From a checkpoint of a small transformer trained on Wikipedia.
Size: 8 layers, width 256, 4 heads of 32, MLP 1024 squared ReLU, vocabulary 2048.
Architecture: learned positions, biases.
Training: a variant of Adam for these matrices, 149M tokens, 9119 steps.
MLP neurons of a small language model. Each row is named by its layer, matrix (up: input weights) and neuron, and shows model dimensions 0-127. Each number is 128 + 24 x the weight over its row's rms, rounded and kept within 0 to 255. Numbers have three digits each.
A block is one neuron, or neurons of one layer that tend to fire together. After each block is what it responds to, as a language model described it from the Wikipedia text at the highest values.

L5.up48:143169143125131094128127111134156132159116131156141130115098087134112095129141123128161117137132126126136100124113125140165117141134097120100136143102120114097142113135120111110131058166090127152139142157100126123155102122133110080187101163157155099135100176141116129131171173119115096116143190158089166104145100155157113181074141158126158153142113061149137142123110127113091115136153
L5.up68:130114107151111153097144188117114122120121124154148112116123108115136099133141163110140156157122103140099143112120144098147091139104134118140150192074131147128169128145106159134135125152124106123144120147146065093157107133091135108091098164093080101099154131116175146143160124145118121134164141158086124087131089118140117134096100091117131168116198090103115149126152091121118125099110
L5.up104:115127114155079102100178136120160120150099085123071112146122102141124129158130140106135121082129103100151129135094142122114124140117114139098142111107146108112081142145118142165088104137126139152135116156081100147153122112107127108150115132117169102142101157137133133150184129104107096153120147149104133088090161109141087141079132118123124157124121141145143190121169145188103156119146
L5.up150:132134162129138116147161111133135108121144161126138108158128144162134102146122107124061144152168098125129106149155087147170132101160127132131126149122101057121147142145113163144120103104111112116141131147108143118140120090151098120115172162164133105076139132115113110136167161147139081132112139170082158159158133148150119133068123150097111142112151153143079104140149116116100125121132
L5.up192:088124108090117182123152146107114142152111146166105114114147117141109131128124085090111134160145126120106106124125139145150126110117132075155095136139108146112150091140133148145132169111123144117084113158132096132155113105167168095132107121126114092101115120158112087127126176132131157170171123157166180107115095068201127133092106160156100124147125155134106137172115114158119136165124
L5.up248:119152140166174153121149141113147093142098107144126122137111118163134105156134112117108120155052126119141089130086121069174118142125134136136122154137116144120135092149120153129173092121097126111134131153116102114152117105135128087167141092085131094138142116141136151154183171158137078146104124136119146122162129090182157101074118147110115147099127107120094155166147109157124115124104
L5.up366:138143154114114138104138148124159122133123111131115159105141111093142102121143100116081108135105127133143127129146103099157085113148145144127131086127138132133144115143149161092106127151102113077104171141152147111140178120098153097112127123130151110135130102122133119119128136120179115136165152129082151198128106138124115157126121145090124136161091139131100145115118124131140106133152
L5.up379:090090150144103073115098084106109141131110105147119137108131139110128132144133093088156125120119139115112102121119134123122080137098110147101121185135076141130122110157101145144124114117148152093163175131156072115107143118096125130142137159104105088122126122128144136132173104145189088150154162161105131105155086111165085131118137144096147169142162135150136131128161138151152094108143
L5.up504:158139126122131115051140119103157138157109120174132123123121087136112130132137157126131092149128085117142119099128149087118131166187137159149141124160146118113150131147124105132133084123106129115104126144172112150123094094113086132100131135086161134154137089123122097119162071133125094175153173171145123148145097100149154132127159099108101141097133106144158156120122120153109106143134
L5.up543:128138149178140102108167140091125127122100152155143113156131104101108138124147124127162112124137121089169150129131138113165134113114156167153111109095129158133145105146156156128100170104078141101167090107145087150188076092129103123119129115141163115134117121119115107130171150142147100168167135104172150155093146089134133136098121121065091167109178133138101107133095137103117082144168
L5.up589:172126086171112136121119114138167145161126149131112170091128116105111107122145133136084088125097124098122113132085151164143102176117129101114106141093143083104122148147119137139063088158131132114146140114162138155147141172062116110115112120119115085135173169135153133120137134149160106110143154161089184125148103120162117158081138159117099141083136091120132154128123135130135110103098
L5.up594:096122101144171110109143125120147110119086128122100136137128115175112135119148107140129112106130071129138127152098129171175121153156137115141127152099130148129122117151104162135090136116104133176137120143142134123146140147119094096102125090107146143106117124137127114171147170030127115133128105105117133147142113084139124123079140146122124146126151121099146134115178129127112116128096
L5.up757:128146141157143111112113138117131122082090124127134130148104145113101107145129103120135113152138118132162108096136133112133135137111092157144074119090076159081122139151116128144149109119132155109117143110148116130082141144139078129173126101106124133129172124143102093132175131124116129161107122196144091084146137121149146140101149134099111143135134122136131157158132157108107097116128
L5.up853:136154154135144101142109115114101121149123130152136143135111120112114122150145102089106156147155096115136105127127133159109123122150099112061114177110147147129138113146092137107107112141116142156146184135134131115130093116070108147134164122135127101114159139131127108139136139116140129154124146158087162089131093138195136137098114105141142145121164090155111128171137142160141095114123
L5.up868:144169171156148151086101160108096111106146130137107135125100108118140132138133137123090113093139144130132115117110120133171132137123147147115134142139129139108150156142129116121155105157093088111134158133145078137137161111097115157117118090098134135096173133142122142160142145140133126157148149141123161113107181145115120159150094131136138161096106126113132185131109112149111166108134
L5.up1023:117104123147102098110157151126072125134114099134105111135120133092113173137128135139090135147105137139138132138109086150122168106130142138100149146117138159101110107124097114141144124152119125142153155162135166099141129089110112131149138092113147095111123087102112116129149156132173108155087135151109154127117094097115115155128112108085102154160147133107126133180164132122142134097128
Responds to: Mid-word subword fragments. Short word-internal pieces inside common English words split into several tokens, such as iv in respectively, v in improving, ri in industrial.

L5.up91:086158169102128092132149144127147125174117116122111129102109128110128128124074089125116084127115146147133118121152106112167164105122123131096104150128119115145134162162142106100107157136137085155131110061125137158154122111114161163095151154126113121118115106130148147143135134144140135148141132149165140135083123104111117095139132131147147131096141114147126144189112133193114134087089
L5.up130:083137154137110115146125110118134122150127102133082103106121143103143092196091125139127151136114156142150145148169116083086113134126139115109056136117092112109127069135107133137114104138119167139139140100111117128112115134136121125159152165121173107137098123115126161122111118123127082155123117123128178125095105147096124138126076129134145125130106138135146103128087141134129126093059
L5.up188:166126138123094172144067116113142150119145146135145106139132160100109138111108114136091174125106106138126139132134101169131136141101151101121118147134153095160156106120113148107155143099175081131126124097151075097119139152134154182142156211102122110117124143137116151102122156143142154120134105093170135164137137108137108141140154128146137137101182165127153158081118134138138177123112
L5.up318:131155178105126103149167123128153108127135135102083114171116070113106085101147089133111135117098111106114113105119155111121158119110185142123079151114145176152162117152119136086150083157120084082157143129092110121096125187131106141111147138155142105153138155107132109093111125136111183119149109107102149166103126103102167134128152127095087142129097125152157152104137142136138131087109
L5.up330:127156131114104147091164174140130127173085127095117186090107129094111105124106109103120141134093113136091131147129108108132125154144155131143067118155125125144145139124130121138114149079141113114148122137131145137165104131140092062147128115131131148131118147165110100156084128170135137133122157127141165122149143135159141133135070119121130156097128139114109132118091153164175097153103
L5.up359:142121148092104128154147165128120143144111100095122136121100129086082091148121110121106135069145101162117126142156126127131105169142096170142162116126145114128105134139101120142099117162161109117102141116204149097118078130136140164100153134110140120112140127093110135158148098124130109101157150108102132105190116137136117153172081120141154142114127143163154127127138125111119102128078
L5.up440:067160146105131102080160135121157107149132095113097140115115099142094128121111120143149136142129110131143115114138097155166108135148132094172078136127119151140149100132126127123122136158139156161140111129147129144172105106113080113148117121123115070107060136148147090149110147120087178154100142125116179144135101167142159143133062130115112157160132121110095115168144120165108152145120
L5.up512:143132192122076122150112123093126116112132092092162119120113126097105123126110099179098109093156093125159144121131099154138128143133125154154109117093110123116193130152068146118133153076127130150110162120106116163122117149148116116100164124149148110108066133112170122182145131135108117107107163134121153129126130087112143113124115114120180144088123147095151140101150114160086142133088
L5.up596:152168140148103118140124108150137164138111121103090170119093118096070112169143100140061120113166141157117071138139142141095144170141144129135148145109143122120107127133128148160120101123133073134133110124105113124103106152148108172123140124144109160133111123112147115169125138169128157163144158122151134138139161139116143114178114099204118098130098106125150146068151100163085088153107
L5.up640:110164171106165140140153146153140092180137098102099132104083114063129115151123125127133133142113114130105095123145106106111164111100121137137094144191093114131121135125131140105094127109141106151133120091122146129135101112108111138122172157148118143120122111139121108142157105149135145114147154105145169149087139116105159126113102121135132143118146145151168090120129139165145110114090
L5.up658:118139169097113157150116156110159115141138175134129144066097158107161108083128132161128130137116089152122093154149164108138144162116129107118103157107141095097107120147146118091115141103138095132123139086094070121142068131116124127116129129130112127107138099132134147133171134086123095170115138133148124116095119125115132119078136130140149118190128121156130118139130139130123109077127
L5.up859:177136153132134111152098133119127115162103126136115180111082116102092119132097136111105110134142095133167145143129124129101163118122126169115150140152140149150122094128078184094131101118136098102176131094109143155111118147070086115100119120156189123112127116171123085132158148127134106160122128140134149108107142117147146095093107121158148156117186088133104101119173103127117147115126
L5.up879:083152112121106088107141135123113130147110106118126128150144114102105159167169116114139120151147141102141151147150133105118157110105125135181151135129118121151156128121099166138148126145164094147155132153110109144123089097080115118117077116145100101160127127128126042136157184146124133194116163136097152102144113104187122123137124107178088108124102115152134170072114147147124087150148
L5.up931:137152112103116168147139150154122106142122120136088163123093091123129118129126142113125140115099157134127107138155092149141131124179099159112121128117092093133115138140126146126087145087099136111136125114165120136154108121140121135098126161137114111138096112150103131151135098108130149144119129129121156075085083146137125102116085141160152153120143128140143124134117141174159168096157
L5.up1004:175134131126126161134132153132111125152106126090094151165118141092101081139095098110139138102112130151104105153144101111081106191096147127072106117150132146151144096144141153138114120114100135127104139119156144121125098167118101122142155147110123139085129082119101114162150130136139140152153115118125118140124137127158138112140087125096137142077154119155130141127104114179083139129086
L5.up1012:166146136118109108139190161142127121174128128110108149092074106101121096143122123145105152166132099137116114137150109130138147133151105137157122132147094120121093128131141116117112131158140111132138150142122156158140122141117096102128120101135123117121118116157092111176161146119133131159124214147089155082134126117165142147141090106166107102082167123131097145138140137173119139111114
Responds to: Table cell starts. The first token of a cell in pipe-delimited Wikipedia tables, just after the first or second column, such as the FW or DF position after a squad number, a pipe, or a leading digit.

L3.up703:146165141121139109086124149081116123133134104116125099149107145136115144122111147152102136126116151110126161085088108147110058084120080113135121107106113169114146147162078117172143121160095167127148148130148099088102153117081137178077104117131148117158166144130133147121166149132152120123109167180107141116141108136120136143096110153130131160127143131128117109121179159119104111097151
Responds to: Mid-word subword fragments. Short middle pieces of long words split into several tokens, especially rib, ib, ri, as in cont-rib-ution, respons-ib-ility, dist-rib-ution.

L5.up100:132130142115093151122111127130130128160108108124114121113087131138106160133141076090155174131148134138166130175113171137153110127148150122160137134107155120121120099128139140148152125121123148125089124142129123132123120210085142120131123090088142113111094100110103122127176129150153115114106144139066154170136139127155109163123129121168114133125148148116094145119143142171104098139142
L5.up114:134135119163151154077106124104129166089140166167117131133138118156123127156104140089107149145154131109102156126110108086131090122117106144155120107082083171145135092143109097124117103098113106095131119144098127118179108124151130129132152127123150071131129120102160128146147106143158134112155112122143112106174121117100121141137123106082155114172176137123123175170135084123136133126092
L5.up149:138161126144099112086108096110125120164128146142096129127147111154088128119095133095149131100107126151127127134147100110137111120102126109148099120137122154171110108138150105154130111149053113126140159164104115124103159136153152141123167113111094129122135116118128132126125115103142110114147141149130154166131123159152141154154118132178133137130079183141179134120096147102111107147100
L5.up262:170130120139132149111151143117140141107087135116148134119119110129134106104104147117124178155120116135102149140136108171137166117152129108120080165137121090117131112137133144126167160047131122120127127096149123119164119138134149137133123168141136126090097105176152130174104128080117089154183163146119122158158130110126090143120116127100164097085148130150140121155123097104136123147137
L5.up274:107153111122138130118122131165152134097113145125133132155138102115134060148139109141180141162121135127177096113109121156133131171136115136110157104081140134129090109139121142148107146133130165150132150178164136142108138165166128154185116117184133090118094116123119089140095125134166111129135118144157119130130109156113110172096084117147148117140113127167134106123108086116088128151104
L5.up293:149165122153109105123130129115143121153079135142143141097123133108114117131155135140115149155155142143110114131143148149132149144125087119141122141092120141115112141154116128132134102149141163155156142102138125105126114108150116114105132134155120118104116165107143099150111113126156119110122207147121188164130093119136094139132092157098146069147146126095159158115140109117117078101118
L5.up303:112167186106104104105101102151118135116116121077109124139133115084099078163148113106148114158161138126141129153122097132127147155104136163139087118138089123133135122131115148130148106169133146138131127113128130091150130104130122129084159111137126104130148127151146101145169149101126136115137108138159111151132164095146111134145172168153133072134132162100098162121085135174105112146144
L5.up327:099144099152110082098114094157108136132105141118101145134158122090140109143144110119147144166133133118161162153111131157126122144107120128145098135086130118122065123145145150106121110107078104123125117131146095122161120146150144116157130120138141153083132112111125093130144147141113104158179130144132136147122122103124124157157095132174129088128120117107145154103123129107127130163147
L5.up331:106111141136117152152137135156139186136106140093100114158116110168061130174130115081140133157151130159108105130152138130098132135116096111121098136132106126127135104139131092152145116117114145132122119135098132097143126074153079080124126174137157135088169115086140080129115100118177120182142140151155118139129087058147109129136147119099120126136119156097099149119073145153107150132105
L5.up437:141133149137121132096119122093147126164092136084095142115125127153148148171129091124089109112131157161145143117107130125169085138102128104141127140097155142142122143160093135104119112086153094141096152124161141155138123144133155114134127132153133124087142111132145117132129152154184102127153138114114137114128147080124088159146136140188136135109161107132154147124136151164102129113116
L5.up670:113173149166144129098150096123136116121101166135154148130113113103099104185119136158127104183120165111143108174109148102173153127130117145170140130158128115168068109140105134097126100137116123120172131107121109117129096122113138159127108116171118099072091162143116108146147181171107149126157153182119137085115121127164160167139100102164129117158137134135096143143129098146121111154148
L5.up697:126178141152144102100131146115160153095156145134095155090098093110156113110129132080123152137134131121110151133125161151120094133143132146141132107139082133149102119141144150146119143125129120150120128074162142117162116132168120100127119153129175131101098158091181139121144134122101080194141172138082165136098102164095105150111089121147160042139102129149104102130152093120179155147081
L5.up754:139132108115108181115095086118120150125122148125084125108151128130111112155111129107116128093103100150131120150119122094127078119106135124114091123115123134141110118140123099102143122093049109061099118143142118150168135154145128123143151095148139113108141095110133124126109111147116133153151141147162101136145144115165138138158141136137124146114139104112144114145148102095118160163121
L5.up837:137162121152131100120115134121141163126115156142133125123131124124102140143063089109137125106182143125153139171136150182153131141116115074124104148118111134089111128137096133145189110115125137101094086108113108119126122107151090087126162127164178146102101133092159153147151108090142116196147141133118100141144123146097104127085091090121118205167115149148103124145121074100136135166124
L5.up936:088177116118102154117122097131148173141122132146110137117153104109096094174147144165102112119110125166154101177121091116118117144101119141095142133104123176157035108136135124110157103110114121139161141139137120131192107148136146127136142137113116115125111115122155122112162103146116108124125098139139123124146126183151171159136125095188137094115130116079105150156121116170141113132112
L5.up939:137127143089131168087155133142174188142116133111110112130129133155097135157094165165118117131119133101113153138111104118157152104085117130125097148140143133137114127131107099136103122133104101130167129134117123110193119142160100140097129108192115129100138127095167107159119109111130145126123132142124141150172133143119114151136106080166124146149116104181086137140130106137139124112144
Responds to: Mid-word continuation pieces. Second pieces of common words split after a short prefix (w+ent, l+ives, th+ough, m+app), plus verbs like be/go after will or to, as in song titles.

L3.up736:155123132141121123121132108127104137120133143131110129107138119107146103138146096138134146138140142146131127123119125113142128156145133168116133072095135089162120153134096129137080167088120109088140129105132119108134142142159146113152144124192139115100103112133108203150088141152137151119131097142161138112107117119121135121156129130122158162131152089121167114109122076095130143114132
Responds to: Word-completing pieces after consonant onsets. Second word piece that completes a word split after an initial consonant fragment, mostly biography past-tense verbs like sp-ent, w-ent, l-ost, g-ave, and also nouns like H-yperion, f-leet.

L2.up87:135149118143128151138097130152156098122130136096163179113115121162131114126133096144114122070118105153073129118175164153168134152119147126073104132121121131099124119133136129109124120091118127154147111113109120119089144147176107123125161126154127142133131138145167135132116139131160093155116116145158145140104100152124092149148154132105109104105100117119097129128123151146149134119130
L2.up210:149103119153135191136115135090151142120120138127120130113151131117136113141095121139140109129091124156121135136138124121113116079148147148097125129148113115108112107120069140128098129134122167189180114145119122111121097158158098101126126157113162151143123134133134143119102094114139104141141153147177126103119092097133090135144100123085183120147114125117144132149153090171133136107125
L2.up398:123163165149090110136123165114135111124128131136098120129115122120127109116057102127168168078088119163125119115157128115138123114112156115098106107131128129127115080136142136152124142128063146117140116090107107092103173167140135106147155163127142136124101179133169152123120122112149127121156134128134121132093131124102161143126140129100146107121131127133119093134116122130142134132094
L2.up609:143146136144110163137139129134134128106126133151106131139163124129136121105122128130147150081111119136132138145157142135158053144147150145090121103132151141097143110132122154145123141137097116113175117061106104095104119168164144078146138131129134111149099191102157144120112114111152116152141128130146156110128060112109145149141127116097158105128131126136100126102122101097090120082127
Responds to: Table column separators. Pipe characters dividing cells in wiki-style tables, strongest after the first header cell (e.g. "| Date |", "| Year |", "| Rank |"), also semicolon or parenthesis separators.

L3.up270:144060159142143109134122144119155133149141153092117147146117129096112145141145152098182130122147137170163099100121175111088109161079141153113146119174113140125149142120157118155144165129169115112138093168134160155110133143126094074161129127136136140113105169150121122107166113118166131168132150140126122101123141100150150128117113135134143135066144131133108143156120116131088115145093
Responds to: Word-initial letter C. Lone word-initial "C"/"c" pieces split from the rest of a word, such as C|ourt, c|ertainly, c|ultural, and C|CP.

L2.up24:105125142166106095114161109129140176125123141107099143134154118128122134137153132123107108112138121163129130170115128106109119119130122072106079094120129118113144114121175112183111102083133116094101101158094119072157135108136141098175128119155139151097092129117148138145149130138158102113134122116110133125104140100102193118148119131141106139130110106125139125139115080092151129158132
L2.up191:083148176146107171113112113119145159128135172119109093124158131127154103128134137137140112076145152135101154144144147092083102169163143139159113114105131125124103126137101117173149140108157124115115112151158128078132116155134144117108138140139170134106171102086137158117156117136125142125181132139119130129119163124108133131143128113146124101133134174112129107147148128120150114146092
L2.up489:128157120139125134113117133112141103128120171111099126134161113122131109109130139109154137106158140136120114125117130101114120122149147117140093113129142140090152097132112087169097113106165111147150115147113110113197134144144154108161154129124126134114175131112136132127166119125126131145131135109134116143110122105119179118133111101154103128157133123115127126160094099097121125143131
L2.up618:077128138164117095094160121103122163156117147114111149140116109150136119151123137125146106148178138117144150127109131135081105112165127162125138118121100161156144127134115151184171113098105167111163116140137099090107112106150123081111090121091160119159069129103151121124112127148158135159151125123102131127166122142194109130116121125107140112144147119125118144120125157110134142178129
Responds to: Finite verb after subject. Finite verbs, mostly is, are, has or was, right after a subject noun or pronoun, often in that-clauses in plot summaries ("that they are", "the baby is").

L5.up9:084130122143125112129147110150128143173094188152100124127138111103105131176107130096164148156139118144141141150110174112158097109115112141139138141088132150105114121141132127150122113128077186138146098131148124160109142131163125121137132110118134140110085138042179096141092099134161144124184116159179138086142075114115162150137094139123112123154093117119149110140094092180092124151116
L5.up14:099163141099140150102146142105107155124119153127103125122114132097148125181126160125098162167149123128167139156128129123164130125136111137120065149101112164160116091147135136113147126102121119155156133127144086132122076104114130154120138141102129129118129155106134075133126148142110081131082124166123182130150150148142136112093124160112129136119137176151100125174102148174123114143128
L5.up79:106128175096163124144149154116160115153116123122157134153112143121099128116125157105151113137120075130136173114137116109130143100135148173145150161116123151150140126147178101111136156133080111073126137138119130165156090067183064144104128124122112125098144108149138068121145148142116108187118106132149176109136134137163155084131134131091105162151147130149137130147116106131165102153117
L5.up117:139136131091132138139113158071085139134114155164171144114100127109109120155106137123159136133095122101118155132106098128153129145160095191124155136100141136107125156155114167129111126119095117162149117158127081117099104090131096151182109161152111123119112121136109136137157169136157133143071144108104151099130128168100133146133138146059107190086160146114103130115116096107151153121125
L5.up131:182108155143072113120106141167122136154094119139126144149100113108136131140125105117145158122129130161162080124119149140117115148086163117162148136149149146136108099133131092131143157148157106098125092116157147139059128121156114079109196112108132099096157175131083110114150124093162141133135136152129164095179091113135130113162101151154114150111154091129108173164101140193104139134113
L5.up325:150154157147142132073153141134158162161112150098118122134093144127112101138125143135095175108136135152121109176113131121118125145094113097123129151081115136140094106135126047105130141133120098148159115137169146109163100143147081139104104139149113097133131116104143149147120123084120142112108137147151118092141104121130144104117125136132158124111105102107156110155129130120081126174107
L5.up376:102120126116160136111139138168131162178142086143147129121141129150134141100126079139117126104165122126126156093090138099163131148096155088126115104142142156112113147147176085104121112124107100124157141103149055165181126129168137125089167093128093100083130132107067114127085169133116152133153145127133155124143113106151110128130084170138127154156152129126156130150111130122158104145102
L5.up402:101111153140152145151167138132141182187128163140120117119107118148123126117150164123088134132093105137122102124130135161133116153129075168068136152131111144140135136148145077120132128103112130075122127120128148137181132102154082122086178103129163137115153151124116104140122146101128130118130124138145167137130134144143156124101146165102117151158138180130144158161124114150135103169188
L5.up519:101121165181148139087179108105115128159087150106124139137099123117128154121117129148139157102142129135143103142113162114161108109130124141101127111115108155137090125132122078126096139184103102090121149093145164144122142140144146079123105106116128144139097156079157096132145135143158127117092131130150144128120108156122130092099130154107142142135088120166143124135116124128129165146137
L5.up544:095158112164144141149135115104100122190129147110135137070125100184148095106147110145142165161123114168120156133111128111172101126106154116121114081121093101164136158145100149148118131105145122103194129089139123135127135180126141101111136119164126155118116100087140143102178124117175105135098119095138125147109151114124105099102137159103118190142162145092107135155068140135121115144087
L5.up646:153087162102107127119129127127167158153098121109105168141145129099134169070093113139152113142162134128130154107168168154079088127140123131069115148158130144100131109143121118149170121084116142142139093086106147187089144089137094128107169126134160124104119127096110118133127141077114149118158138149114139140105084156108133130118140118156141143146120131144121147120140134170126144135144
L5.up680:106111163112093138152109140135131140145142131140093144116068111149098139144140138110115131163099166150125118134135136107154137121135128170137114146112170116154127112136106109139119147114152154114158092087127102161124142129141086079097169133108159149094076122122126148159149149145143100192081147107126170148107118167137119135105086096124114132136123199157129113148062127133110093131127
L5.up755:091112151176109125082098152134125119109146144133121115160133107120117146114125142104111146162138058132166109119119119117123180143106118126121110116135104133109084094144123126119106141113146152145140120142120113149142113115168128121128114113126150128136116155116124118135130146130109113196148113121137134126158164107143093091110152137093161134136121155146138140110126089128143137127134
L5.up840:133144153135122127116160200144163154158143170127125120141088145148120123139127156113088098129134078125135125167117115149124162116121152161119093117174135128129174096146147112122122118104130168102129142171126104111150089093141079136110128139135128130149117115150146113120172123098140127148081113153137172102142100154166141090121114116082107090091130121159100148125157135112156126119120
L5.up917:158115168102160118129147117114154133155128151115093126103104132162099137125111168105100148131121075147115139124097118110165129170130089203110120133146111143149162153137140079110110129086149119107150105135151137152144122182170135107121160107132170119130144144096142110125121148131149129151128112141143133125119093106164134149163155145079105148148154121127156125165128127151124138143112
L5.up979:184112108081126138132145133105135136163135144170122177139139110168128127100120125151126136133124126147162114135141124155167151162134105140110079184112133160117061126154146115126090160098074116113120181125106132145137123128153079111111140104121127118074137108154116127121105079116137170162113138149133143153139127135147119146115094123124096181154138122140152132141143120088106096151134
Responds to: Piece after short word-start. The second word piece right after a one- or two-letter start like a, A, g, an, as in a-th-letics, g-am-e, A-p-ollo, any-w-here.

L3.up299:160102139142113158139166155115134147154129108143128155091137117118076130143079152122108096143160132161112112152149109137145156098168132090139126119153131095143124125120153152143128111112144148126149119107110183135118106133111115128115154125155152096084093114142168159160164096135150126145165149121129154133139137159132144111144078084129112121151153136111166125149116114160130145131132
Responds to: Table cell separator after leading number. The pipe separator that closes the first cell of a Wikipedia table row, usually right after a rank, year, or track number, as in "| 3 |".

L2.up338:159156127161130156111107103145125125098116142146165097123137120155120157095154151141151094123138173110135130109107109108137096110102088123109096127141127137107157134134110132163144107128153116137181156174136110112152111152144169152163104116143123139164086143104167153134113157090122135121139123148133155155157178042160117120143123168122102131172135147130113117130145135131095128114110
L2.up723:145124127149109152092157102114153153146123140143121108112154129097085110096092126133126153196143139106099121151098095139148075144177132139063093157117153135131118139128087092138097136106108153145127146140130135106087163093155121126143100134145139087149094101110154151147088098153131142109174146131109136131099113147133103102108115146118171133162146191158144098108139124109122167073112
L2.up778:107082126143126127074148101096135114097124102153127124137133111148109154135142153138176140179113126076149114143070138131169110111162100119124118127119155132138135096123113099154091132075063165115132105190146125129134156108165165123148092099122119115132120110142129124113138147122089144131123121133122180133112128130130130131096119127137127163153131187140150129125117113116097167073145
L2.up791:118102137146131128115150157130117150117137135129126052108118106156103117123104134121160139149146154117168101110131078123176098118140100100159151168132077142137138085147084096130097124151101139124147154178099135153117117086116152197129171100124113129136135165123117096130104108106136186141125117151138133126161112125152090120125134161096109159139127147138111175140135166112139112099111
Responds to: Word-ending suffix pieces. Word-final suffix pieces completing a split word, especially -ly adverbs (particularly, largely, sparsely) and -ed/-ing endings (carried, making), sometimes year digits.